config = dict(
    num_key_value_heads=2,
    head_dim=64,
    intermediate_size=1024,
    norm_place='pre',
    positions='rope',
    bias='none',
    init_std_qkv=0.0387,
    init_std_up=0.0387,
    init_std_down=0.00465,
    optimizer='adamw',
    decay_shape='pow',
    max_seq_len=384,
    z_loss=1e-05,
)
MLP neurons of a small language model. Each row is named by its layer, matrix (gate and up: input weights) and neuron, and shows model dimensions 256-383. Each number is 128 + 32 x the weight over its row's rms, rounded and kept within 0 to 255. Numbers have three digits each. A neuron's up and down rows have the sign that makes its largest values positive.
Before each neuron's rows is what it responds to, as a language model described it from the Wikipedia text at the highest values.

Responds to: Table score digits. Numbers in pipe-delimited sports and results tables, mostly the second score after an en dash (0–6, 2–4), plus ordinal and vote counts.
L7.gate118:111101125181159105119161121032087088107206132113120136125190089141053146105015130134182142144107075171125118099155089092120127114185127132072076131134123128093141112102108103089142099109183169084132113115139059148125108110123084130135142098100125114097133122166115170041133174106130139142133136172087198119145114172140131082093152101052138156156162073120131153201114123185132162135172
L7.up118:174156146088122187157168168137134131135144108179162130129163150158120123153141173131109085115123120164062054144120139130085140083154086133135098131177111132147139116111108108113133110081108107129169093140150088147142084134119086128147154096097156132135142097121092119112106144108102086151169161158166166128125177108148169128122117172095101133126159111167153143139125162117112110089187

Responds to: Infobox and table data tokens. Digits after decimal points, and semicolon or pipe separators, in coordinates, percentages, scores and infobox lists, e.g. 46.2548, 58.06% |, Aziz Ansari;.
L4.gate515:151077153095153177128110147068153090184117170138178155125090131117137136106148079097119115168190098124141122182121123149081129160087198174116150174071091166166102107103200172085158142060118133085126137097153084121124074141082178128090142076140097145170110124122124140064102112129090169150155122137172146132118097135107127118136137123134083151175087131136147123086113120136162153151123
L4.up515:172134138087138067124099153148093122131126104132093129113203109110136142037120093097182134085115193143085077086150119152113178175132200107119107151148168137122127203191183181102128108155171111167149140115136113177097091098151153148098144185090049088136128149176184149175144134094106117164133134088135148148113102122108141105068130181148157090165126186103099116102122083119124151101113

Responds to: Structured-line opening markers. Tokens opening a new line or cell in structured Wikipedia text, such as list dashes, === headings and table numbers; occasionally mid-word fragments.
L7.gate6:141120103137169141141111175147145138116150120132148100149107090138112158147157118147149119102116121112091110137167109185189144157107182196101091155108059093145140116110080078089061095111182207131085096181208132142083079130115149125102116103153096118114089118083073079134108068125130125144125176132156111129071122139120159157150073154167106104117184123168165152176071173127155145124102
L7.up6:162141116122166153114110188156103090092080111118140115078104148105107139104125080149136120123116169116136099042123156132096116088159124164143134099122126172090083138179100057054164160142104140144133148132119119093155113143133166131116087114149108051171132088137124093137148133089131031140104139148066149118115119127109153119074119131112107153178176107061149080093161125153180125174105

Responds to: Table cell separators. Pipe separators and dashes right after numeric cells in markdown-style sports and election tables (52 | 98 |, 37–29), plus scattered mid-word pieces (ind-ict-ment, rip-off).
L4.gate122:150072136083153094070146131152173105129216180168163184110115094113105156113141113141132114066127092130104108169095144155119148177119115100092118096111144133086099112160115160126121094167147123105211178129138175110060167111130099156112170119098147123139134107070127080104090118192128166087105162134124065113050175184125123142143201130141167100143151116111154124112116127115148144104174
L4.up122:169115129089155109141104106092094129156104117171103149105083107218153091091128140153139129164164154128152097087186125192119120107198141149064147117129152166115135140110128108093123133151086142129121118145077143144114090101134156082109179102104134101135116126104075077157121101150137112116159159109137109148109132122144092098179130067116144133109128130158073152126159155183126097099097

Responds to: Score second numbers. The second number of a sports score right after an en dash, as in 1–0, 3–0 and 9–0, mostly in results tables; weaker on other tokens following a dash, bracket or "was".
L2.gate814:075113145187181179128112133053095133113174076121114125162158098109123159098089168111086141110100128125075187124139116114119087160170093091147080138107157065123128124088115149178165124059137082102152084129146096130155175142191138162128090127128124134210109106118118126159147168142100146194108198094121071177148166130156111129132137149114121139143085115132102048131083065131142113083152
L2.up814:149156149109144161122118172132157079094124130086148175138034161090069179146183102170155178143146150153139133097074152153174059106149125085109127166109125113079097107116121124124118165107111137127162116098114117122143131137145125137122144111162122090050116105146139186146121135139097090105107117139130126132117171137040193135158072158175168119099064108111109130138101154088174119123143

Responds to: Kinship, inheritance and homeland nouns. Nouns after the, his or 's about family, lineage or homeland (father, half-brother, barony, city, land), plus en-dashes in east–west or score ranges.
L7.gate425:061121100144130103124106170134188119118144121113155070187115171127130181107145063170109086136118153140174078146159083095144113155139120090115120084119081114147159125099124131101064146140131169106142133125167121143128119133171135151178079139128185131118109146162127164128096102138154116105100151205094174142096060121038217159160150114114111100140137146109130130177042180162118164105093
L7.up425:134133088131142155149073160111129081064153091101148136149109180153076107133152133128127129115073106089141148141137084072126173138131163101160137113086152135179146083131107086139172136147131168135160149138109149158187135143180099153133167135155098097154182136162158139085175148133112164161119177049126157097131126068110184105139133151128177104166198089090126130108128075142147130166153

Responds to: Clause-boundary connectives. Fires on the comma, semicolon, and, but or that closing a complete clause before another follows, e.g. unknown, but; also on closing === of headings.
L7.gate426:094186136166175151175145087120133075109154137166094166201204177193130198119131187117093146084139154113135147111121101149146136138108132137123145122085096119146138082113085086116163133109094133077134167130081134121141144099078092130191146170089130114080106112134091148123184100165113101125195141143176131141112109110170155172077099118107147054126075135136103095126120125107168132125050
L7.up426:091117152140114113121092146122092164089089135141094121168148149132129132162129091164174173087147110182182100115151087151167168122163109137135113113234179114109084153096117180116106136073118152091136093186178153100150117114182149158150138150113149107113187153152071144176116094150106110119226163129160079102116138147128129099118109118135114087135056159127145121079131117077148174183100

Responds to: Predicate verbs after subjects. Main verbs just after their subject, especially "signed" for bands or companies in deals, plus served, took, date; also apostrophes and name-ending pieces.
L2.gate615:096097162126161107134123066147126129126137148133114103164191130112141134068169168124107144095116144124117153113124156151139176114155125176117153145139105150135058157157167111081121123100121173117170115091170081083177184076181130088146165202071160081069127103155121148109126125182161118157111051127140088144072102130153172158127143126156145123177180113125148178078129110095135136088162
L2.up615:156111077124108184196104132123117179153121176172145124115127130120137181107146061118140135173177067092155075171103141121125121141132158098078190123148113169150163114109115159078129129134163130101103150172134134097095153156091135170119087115099117109074169111105154066101153173164164125149194054104100136180154143147096076129169125137099147090164193153069166136106128144110090118134111

Responds to: Partitive "of" after percentages. Mainly "of" after percentages or part-nouns (31.7% of residents, end of, part of), plus table pipes and mid-name fragments (Poh-l).
L7.gate611:115119120082126167132124123127162107150154119144126129197103069145128192066111111124112162151125143140154149143178170057157123121124098171064141117119064145161127113034159107156102135103135172086095152100168090179112166117080108130087108072137094100170118153091127114119138114149119132117184167134121187101088118100161165065171081071135129138106116082169145120188157052193090128120143
L7.up611:132124133125177115106094059116123133108124128085148130093190165126148134133090072147117121130138178168069098159158109134069134126152096120122128127135143151143055130105096149119078105067132177129160101148076068134121120127094064153154124133119100149152176116142159106123163154126081113070159154131089142096152127113079070068154178166125132132075145144187123142091114102123160131086138

Responds to: Before an upcoming number. Mostly table separators and minus signs in sports standings rows just before a numeric cell (| 8, −10, −7), plus prose words preceding numbers (in 17 games, October 12, ×).
L7.gate274:137136085079167127146121108169114115114139156173106091143110121078124149123120112175149126085184138117080165171094061073154125170093198100150119118100157116187131143173102134104108111124160120103137175154143141111158086189118116099111134156060089155173135089165131129195149129102102124120163153186198067143086099118098165125115176130158049104122181087169130190095148123167075062063075
L7.up274:172141114110111147093131151151113093184124109068154212139147101141100090141146127182121128118176149042136083148156086132127161118088149033121098131130188131154141192132104095074128135140143127125122186129169127154115055156218129127130137119106140124071075112184147150133075149097142147195072063080143090143112142072089128089134121144075107145099152138130154097149172140099177167152121

Responds to: Clause-boundary commas after phrases. Commas, and sometimes "and", "or", "at", that follow a completed noun or prepositional phrase before further info, e.g. "in 2024, where", "project, which".
L4.gate142:131150132077136153115125131149160160109101093114086089166150128170172053102194171081128138148194150115085055093102127148133154154115142131172150134178098089145088143139126146145119120116115106163127102161102160121125179119136144169162136148106153160135139054115150103123145126109093131142119110121126081161111078159131156139138093092187175164118085133165095118139151178170146146092110
L4.up142:166155172114122133163182170092135154115167157152113067105153089150145205107125127073130103095156113121081056116086136125088137120104085150137203149149156105116140106087078134139079116129169208090169083137146115151122129082106089143138121155132113154169118106228080172178169072070148132172121106058167040142130057190134080160121112151120123132126075137153070129152184115116122116134144

Responds to: Clause-continuation connectors. Commas or "with" right after a completed main clause, introducing an appended detail, e.g. "gained 45 caps, with", "17 caps, scoring".
L7.gate690:124147131097130113118136098075192061081102139099118172146156116090133160153157182153116167060170102136131151124148096179157095174134081158144109147123114083136141149118103104147084094062083143059075142059084178086124154062120158155133078142138119113122128173158151130159148132100189097114129115067095131128124141174162096096089176078157106167101089133149151067143161128105110085120186
L7.up690:184074184036118122180120100100163068142147132141096130148173134149155158151119142140091118112137163178067121154165114166092135162094136135104076141131151165114094141117093148188130176132147165145118097144061117138149040121178082156115081141086110114112107108146081148144143087140170164042156156138129121100097112194123081167074097132118137081149074176111139122147077115115209157098089

Responds to: Word and phrase completions. Tokens that close a word or fixed phrase: final word pieces (cups, triumphs, overheat, names in tables), "of" after quantities ("a total of", "10.76% of"), and a title's closing "=".
L4.gate551:070153079137135120099087093140148126159210150119162171153114125123108151119166147188078103109133126091103142143142171170093154155134114113097161152146107176157073092116165070177107159107107128171098129158077120196135108178159048156103134198061147125099164153085098115124147106131137129103144035147095152189122114146138093123094123090147157149154184117151154138105105105152159097125146
L4.up551:045125060094128113151143095132112101143142174131076144174109137149106198137174116112100078143136128140121166136199109154146064121111103183149103149170111084081146150156070147168157158142139156109063143118174123183108144097095160124139130076165167087157110158127177118128154115089161129185127155137121109170109208126121177081126118121193172079068153144091090131136161151051076068103157

Responds to: Chart and stats figures. Tokens inside chart, ranking, and statistics text: prepositions before chart positions ("peaked at"), numbers in tables, scores, percentages, and year ranges.
L7.gate809:133103099151172096119229158058198128052167175183163112128196124184158192117139137111159094169121099125104066103138138097143086145149108119088189136182101118122136087107113137118103109147079143145127089118066183104122085062078154113124137101092105112070116110115063122100118129120121090142107136160184134140158143161167132116141161144114086093078090123168145135158072166141120115140093
L7.up809:100136102140127161093129124098122182103090113146146129156170125125123145112169074083154127127152104106158167162134111120170141176083086103133083110122069144172150107094139122117145104099118124149092119122115104123089073126166153141148153097128160144108173138176170128109151086119175180187138106098100101164182074139181127136165163115087136109053081141120130092137119149101130140166143

Responds to: Clause-boundary connectors. Punctuation and connectives that end one clause and open the next, such as semicolons, periods, sentence-initial However, and comma-following but, and, so.
L4.gate97:073109131120151122121210143110086091126162102153104157130112118146103165154141185172119160149139066177107151134140097110136126166134158139163173095097165135138165132088152151098131102175118140089089123118128127113145146140108109136134104220112094155158084105073093123148148088139106092106170094172082145114126115127133132188126127111123157163108161126128144104167126149115163109120097
L4.up97:134160149122193138167211108130131173139128103189120096105120122135120120192150159164115141132184106094103079136156068127158178111128124131169191155099120158136078127132103182073176106089084125079137179171143149129118158098070121123130088155108180189122096120093078177146168145155116109169189131134091138132136120111118091159122109143143119084127145153145164088147148121040145106191124

Responds to: Decimal fraction digits. Digits right after a decimal point in numbers, mostly percentages in census and election tables, e.g. 40.0%, 46.6, 2.5 billion.
L2.gate358:119122105111158068080103147130194097131004137117104153078126127147126090093149163147124148097142163102099122122162100140102088141118084082164174138116130169141125127119128146099112097092122113130158138152130083135076085118092080151145105121125089126117114128122083093115111100164125121174154146159092104112134165176152098095146169087107092131195108134173073105156142099116102153089125
L2.up358:112041078090115105176160111156122100125107140129139141150164151108155083084128088106147108156176126131111097147091141112139094146118119121138094118167134121122145162084189109137134102168118136129125111153079131118169145173129129072172104132137137076089143134061186151096163151175134184175151177129124122121146148124157085126082160111148069102104118122190121130168132150095166115145179

Responds to: Month names in dates. Month names, plus some years and "until", that begin a date in running text, tables or infobox fields, such as Opened: July 1945 or on February 9.
L4.gate31:131143136109118163122058193175133154181079098100131125159100169126134101186190101172096147094164122093101113104104163117173139184160169133140135065150099178205133124102112140196067179157165158156116132078159139116139141111068104131083158093063125112092112172102117082139134129098134171154174080101075158136146103132091146211124085107094107111176137102106116152131126120169115143078139
L4.up31:121180169088117162150129095144162134135146168127150087175152152130120109108161097169135148115116105132103141121128172150121156118148108169100105127124148180116125117136042121086117170164114180116101184156117132092130134132105064130104103130119127110132144186144136196141123156178151134125159140140133160171119079153144174107117163126122139129154219131131109113168118110079122165121072

Responds to: Unfinished rare-word fragments. Word-piece fragments opening or inside uncommon, foreign or Latinate words, often g-sounds, e.g. g(irded), p-iaz-za, int-rig-ues, Georg(ia).
L2.gate381:118170133105109169122170086120163112189142085125109126124127142107102158142086140093135175124062126113158067098154197166203116112091125103102140065074163121127144190190104140167087187170109115140162124163144141176141049161181056188158141109168106088103100133112159115152143131129163174078168151103087132134125020098156160181103112105100135128166137145127147115128096095150126126109105
L2.up381:120171125136125072100095137155066093086169112119154120126135156162142188177122124120105123131112124176213107142165135184120159115111126128114094082145143073144129117157119069087116151098094217114157066084114176151134175150110190125171213091119045168120121146147162134213141103133130167090161170154121124121112113099187162141119074154107141172090159109102137094134156148137102135113039

Responds to: Numeric quantity digits. Digit tokens within numbers giving counts, prices or statistics in prose and tables, e.g. $625,518, 395 housing units, 297.2.
L2.gate73:161182139169162137131114146090179093137101132123104131134056104135144122090096121110158087136125078136104110088124176195106127144154087152105198196158130143083112127111078132112163118168138158110157110160116159168167164111093136097177066064134140161129089071188151116153164155184173130110121173154108165122145149096134178112150150084073107095158075149072103153182121126214125101126133
L2.up73:157122124105145090174147156142138157027161126096110154148146066136129110168149145138169123127179188156087065100116152142091191096138146172177102067171119126178134116145163113161162085119117134109091141119171151124073106167143158124134126115064114093138146162160071141112167049113137160154174135099149146147163149173155122134097173095131076092132128074150144109131118088132102167152082

Responds to: Month names before dates. Month names after "In" or "on" that introduce a date, such as In May 1794 or on April 25, plus "in" before years and some table-cell tokens.
L7.gate444:092079129143108151175199100124144142098147125163147155114104151126150100174083094172116117125109149079126148166170102104210130124146101101159171097172159125205132119165216192082131181161101130101103136084134118117086094132115076148103092128107091116116097136101131165081102151130172136113104129161126132126162103131107176136127106186100110154069148112097151166164105117139134153102092
L7.up444:124169151090122166127164183084134090171155165150103136122092102153142097113162099148190131117145142114107095101102099143118112106145111116161100110085122115165187146100129102102098092115108140095138092167124136122167072134142174101133150186111122183111120146111147129085134098101113169121157129098112091169143137185114125113150072139119156226107138170129075145132137185124138104128063

Responds to: Structured list and table tokens. Delimiters in Wikipedia tables and lists (pipe separators, list semicolons, % signs, == heading markers), plus scattered words mid-sentence in sports prose, such as fifth, previous, start.
L7.gate891:105172127109163114123100074127130091143145127169091140107141077108165142127165152122081191092145131143095128109195183169128127098160109147140147157174135123143089099139076061146151080122141183118166147127070112147131169122134152163091110114080125088082180140105128143113116204176167093119083143102152123144112173150058183147103090103174097151118073099179158163128166099119130127137174
L7.up891:123092113131127097105130164100126052186220107194166191107139132130113119110088101103084126098152175129136141170131097090100148133135117082135103153141153117105070128092076181147147114132152144114176166114132102132112110094120080105138169200118127185108131186074128082157177154119104105097124141145150133122157136126122088126109109099149136096166161178119148147117107145102140112102151

Responds to: Mid-compound fragments and cells. Word pieces inside hyphenated or elided names, chiefly the apostrophe in French d' (d'Ivoire, d'Eure), plus table-cell tokens like 0 and |.
L4.gate447:157137132145205110138148052107101147126122060168203112117152093148170175104149155138158139125105092134093154165118080079117130139132155126127151130118102163086142165166125153114133149111103173122170151184129094089167135150101077125079171138191147080120149106098109146146100121125084112107169115099094145084138164078133195118113084060166178079137160182134152109094126148115131173104147
L4.up447:147116103120105089137106133097160102144121138157157170161102143078176132103139145170158113088147094144086140118179104139127170133114084125069228067109135174079059138080143115180159118119137127107106139160185068112112111111082144102142151096108159115099095063086093094136183121161156213170151151155106106113066118131143151049115153147112134149137141122145093150051173107134123085091182

Responds to: Section and infobox labels. Wikipedia structural markup: heading openers == or === at line start, blank lines before headings, and infobox/table field words like office in In office, Key dates, Pts.
L4.gate299:129174158170153109159151146143146097146159091153112122141127181120122113111137113172126113187135114122101097131111102174095100136147143105081203149136089144125132189162088169130134125131180142115155142183155101151170065151108116147085084094144155130104145106159122143131103057140150074148164092111123072080116176130136169129149094088119082110112164181140177062131068094122097153116079
L4.up299:092046121179095098188201136114117127104090139108085118187131096082123162122144094129144161071078109106133097149091119085138183142186151059123139115123097122152114179130139128106102101183116121159205106175158137125104112158124141141159092147190119178079144123142150161162111136113103104105118145147107198113123137177112111175107128081129127153159121163126108166178102083103112170158102

Responds to: Post-decimal and range-end digits. Digits right after a decimal point or a range dash, mostly vote percentages in election tables, e.g. 75.43, 60.31%, 1948–49.
L2.gate625:131104142062177082147135156161173085107090123103144127127149115126094149086094160162109126114148091118049139113146158164144158107134148071177102171142153094112121135185136113090128096115159102129133108141174137116131075135137142151158085130127146087137155110120121151140099110115163172158151148173175081098122165186159152071121163061166116127118130062193097123126156139084157141070125
L2.up625:103131096198104134151139093124118129130137142143157130144196123083183115107175159159082111112141140126132143196132111110144149130110116107123127073161121121164082112107159140138149191126145160092132187147128116127106098132124131143151123143092110097148206212106116116154141110146116166173146157133187134115159141155097112092101158128111096147161070139156181195194134101110122102156160

Responds to: Clause-linking function words. Function words that open a following verb phrase or clause after a noun or verb, such as relative that, infinitival to, through, under.
L4.gate219:129115131183123106073130125094178142144164142154159167108134210131123128113129183149161072146093168175155146151158148086076140170106103160132132175121070150119102162088148151150167132140104178119129137145167150070136157098088131142101159163168138174130149150100148138161121152113164123124123115128091156185069094107164143111132192119120113108116098165124143146131052060093145138077110
L4.up219:138138163121116143104131125137107110132124130070130143127169152135099186101141096092117174069114139139175128149181113141067078130134108135123154168184165162083198107106167190100211136126098147231092184093135100155095073145185079122174078091134154149070166169160107146095100131091181106137084123125125144139108143115118160124033119119158072111104137117107124144155128121177153085094112

Responds to: Sports compound modifiers. Modifier words opening a compound noun phrase, mostly in sports careers, e.g. first (-round), major (league), full (season), winning (streak); sometimes mid-word fragments.
L2.gate434:120159123173134105093147146108139100053144152109178175129127159131168127080092160062143151095121166209167101137153124143087131137157135100104166148102171095113112184193136063123165176129087136096175113112165131089099104164151096101096139086152137131144200188060121105167142128182189130079142095177161182086168115142064132093116170123091120144089128139177155111154154115151105186062080
L2.up434:110096097161110120148158191123156143115098100133136106039107089105131158157113112069120197101174169161150124095108074156147186121101144090113126159127163143118083124114073072150136126132112113140094086143113117115178121080141127172148120142185184208130173135130099109147155189172142090107135143169163210190154104161093159096135146166146149113082120145199128115085082141152058074123108

Responds to: Possessed noun after possessive. Nouns right after a possessive (his, her, its, 's) that close a phrase, e.g. his name, their father, the farm's name; also closing quotation marks, table pipes, and High in school names.
L4.gate51:125109097151156149095120135074173132124110132130124166177120143163132140143136107113102140119154210157147096098179087131137199157117092112048142126152136170111094101174144104135095084115110154105125162111090133071145083086105151167169181052085094154152167157193144131096125118135216116107165161146096147131153151121138145131142146094151120077110160216101128204055118118128164094077088
L4.up51:120150127158104135135121060157133150081183132128164081130170092120097102130144155118150117136067093108136125146125134142105161105182200160069124142146092133096092134202131143141143097125178134149189088102096136106190178124125177101140156131172183091133114160149139158065128106088194134079139129156093169096137167156113121150201161112154148117090131175152152193113135125161106131096188

Responds to: Set-phrase inner words. Words inside set multiword phrases that predict what follows, e.g. Own in "in Her Own Words", "at that time", "informed consent", "Best Supporting".
L7.gate571:128141132116144169104139069067147060170156158162155153175096124124029118113127136119128117114139126153102139059098110143154122168113132152041125109184105131183090106084124137124091146163053121077144125125157133120119154154126154081130116218072129167194137097093127077120127105131118121172107109141121192133099132118115110165151124155075120117114106142161142081118142104103084125054175
L7.up571:155162168113139102149125143103130147137096096083150202147064113102114106116117108130184158100055086138143093152138100085194113139152122072148144127129089113186209138129132108140145143107162130104109151120103100128129119116115154126135113129110147052189171149135161123113129106158118111182118089127062149132163147146119133180054162163069133072134141190171119136119113141119175117157144

Responds to: Digits within numbers. Digit and separator tokens continuing a number, mostly after a decimal point or comma before a unit or percent, as in 2.7 km, 24.7%, 5–6.
L4.gate598:179089144150166099154093162140163182137073126128107131167112100170164090095105164182109090128137119121096149086079083103147070147128076104127126152115112139139118120062089109089125112087129125102137089116125119090136168128124113149118129151210098086107141134146086053073117145126192073103057137101164170131148173068105120160110137156140100186183125159085061122145156086172078083152091
L4.up598:093150105139134096156101167111125070199104195116091128094107108127090148154154130193181076143137170068115129122116192163117110168131093132109075101183141145141154157116103226136108115156172101069133130109145083151114117097105160118116085118147123191124131148190101081121227147142126186152101141187129136166200117130196105103110103130122097112138131142144123078150075129089167115169110

Responds to: Kin nouns, word completions. Kinship nouns right after his/her (father, parents, husband, brother-in-law), plus final pieces of hyphenated numbers or split words (16-year-old, 1961-1964, imperious).
L2.gate6:149122139140180123158140144130178082148081155128149153171152073116116190056135075174139135164096177176097129090102125157077089125164104136130173140100093138138097122064143122129102152085149140151139094077086097113141100111119175153165139076131047079116168132143101102125122101183184145153107124148124145108081148159115077155088170055150113106149137130149105191138133145129159149103123
L2.up6:148158130175131091175130169116113127138181134096199111104099161079185131065146074108076137116096188136105108151189186132119137117201108150132151130106120156116211152124138127135121148144138137133179107110106118073158116147171179165129109147093138101094150129111154186129101089136149131138112101197115140146089115151114104088141134106111118116084155150105150147135135083075141123141087

Responds to: Date after preposition. Month names, and sometimes years, opening a date right after in or on, especially sentence-initial, such as In August 1976, on June 25, in 2003.
L2.gate278:121139126124111127121145075180121159067125138126135112163110139099124194163128125161036169096122137101137159182140090141181112095170139109117095129176142124108120078170095062128140139098183146073114091147114104084133118184089134122142041113112197147138135145135129115196105198186108167143163089216071159124117064164168127113124074097127118192109136093165147161105101118160139118120129
L2.up278:183171122103128138134151150140167108132136138178142172031156149193146140150106047108092142175170107099126104102086157169070162161155173149116130101154163147141140156116151099144126168104087101127156172122156145122173161096151131149088120143154089126063149140128101131172114148172152128123187080124143116101092136122074151147167123074132045132179183161174141140133121129090107104124093

Responds to: Election table cell separators. Mainly the pipe after a percentage in "Total formal votes", "Valid votes" or "Majority" rows of election result tables, plus coordinate seconds digits such as 34 and 23.
L7.gate769:152121165129124086160161106116164172090091089187107084149125112163122181060138140166137148104152109152102176168135147129078052121139132081069123149167135139241096114103109107117133132102136128087138088121080109142160125179129116098159133125188149068093121177186088138105096109115073146134190183114136092114073151151118117130129167105153098139171147164151098121114130168135080177078170
L7.up769:139126139159101112122123201110194064196078133147179048149147132101100158112115056119098066147111123163088164104145107136142099140105119139121156131145084139133112111083142105159194143108136122097169150127167111140092082185109158166076138139130129125157157176113114107154075128120108146135177170100135131087101107156123101109163084132168051145165120087200166138071156100075114099119105

Responds to: Structured-data and name fragments. Mid-item pieces in tables, match reports and identifier lists, such as minute numbers (Pedro 9'), table-cell digits and separators, CAS/OCLC digits, and inner pieces of foreign names (Diocl-et-ian, Mao Z-ed-ong, O'Leary).
L7.gate886:150203166172136188188128197125114147098102139131134159160136094136104102142153122128161080125114115148166075112124172122140106125138163159132134128126110196132103143073165143037126158126114145101157107187133123088091115105120116108058101176172107091086139104138111143184114154128147144140100089137122099116083179079119089176099126090119087127169084156132092137150127143149151150123097
L7.up886:149074153157170105133135158126073144171137156163129174089101113136148124119092078228119151074132122127129086117101116129094156141098154190141134165113169136096138138156139178154107110070115116142104103169144129134129113158116165120077103134114129121072083136116132115106127206125153119124110057143136101130106166049120175106156104135184175088157168128184112155122147151086124130113155

Responds to: Attributive adjective after article. Adjectives and modifiers right after a determiner or hyphen, before the noun they modify, such as a cheap, a mixed, Mumbai-based.
L2.gate277:077190127128135129158116087131095111147150201132071165172116146112179139131091141113112125139089150136121170075171149136142100195139143118112126135123121139137203128101123106156180190164112113134140085170165131139135126109112128090149131169132126107178117151071105063153150141127145157152115126180080149163130135083106119129140113125121137082081126186096094145146124075182137048070154
L2.up277:152140065129082099162140080062119129135126126178030103134100071137192108124109153109118144151086164084170183097088131128143089166147114169110095146092131122156137108076151081109177147189109054176215056088166090161134126119110135088121145154157133113165113130126106092144180181140165186087108131083107106171126094067125104164167135181107123107131142121103124107124131081173080078127116

Responds to: Wiki table cell starts. First token of a cell right after a pipe in Wikipedia tables, especially election-results Turnout rows, plus name fragments (Ro, os, Kol).
L2.gate286:093156146133193134118155070132099151088138103167106178129116095168129191159180111111137127151166130128139111151127148117145166100101124106138126150052113132141165119113176108082157168132168101115111140147114071167124127182132167167081127153124122143181119125122157113182111147105128150130072133119144157135096234131061167166098161128109164132083148159093121164130143156221160123144108
L2.up286:111136136112117131092133131121112115061147129115137117150167151119112097111129125118062118135127114072125188113124135139171157124147181148199138162101146094093172157097074119102190139096119176101193124170097091077112078152098142116163142128116162164101145129072096168160127113136170123128121115190096154147107129176129157067152204157138131204114125041085130102131129125135059184076166

Responds to: Score digits in tables. Mostly the second number of a match score after a dash in sports result tables and lists, like 2–6, 1–1, and 1-3; also stray word pieces and table pipes.
L4.gate242:098126163150152083103155159178128120147153161181117129137103100080127122134137098178091115137137071089099098111177205114120118143130107145123141187123107142100187167117119188066102125112145146074180178163130137101139103131158131161125129142084127116163107134165158075070155152163114160131141141089095169131074163116128173087162152083152122173164174118164121148122055143158135116130137
L4.up242:133146109129115100121168172110219130148187094089168134150154158090107143186132123104159068204161108119093138136168160081097131136113182099143086119116118206116148083201200124172122162153117114084154134133144132138089099102087146171095135135137125122132171121112143099108146085108174164149182169112184098132129091135134112120173136126182068125137109089118142185121076123109175114175132

Responds to: Table header separators. Pipe separators between column names in the header row of wiki-style tables (e.g., after Player, Team, Votes), also semicolons/dashes in field lists.
L4.gate109:188142177105127059126120127191118120133096173141150115087131139186154088129109094131076173125147105103089115122129111105145133113107105154134068142081118084131171141108117112149123168117188119089085146112174156092175089136142144078138092146081168100122132100159073125137097068117148079111149115167146095116132123126096129137096138115130113166115131156152085093153115155053150132164099
L4.up109:154182058139152132127137115171158149125147116145182116118144164144160085190122147107157132151123144162096132056144118121178092069098122146110137078110102153093138126197122068178170113128141120151137155140120154147124171124095135152116098200098123124127102104075112140137122164126127213143131157167119154087107133127106123164191104143154117131140118139140126067125081123121124147174115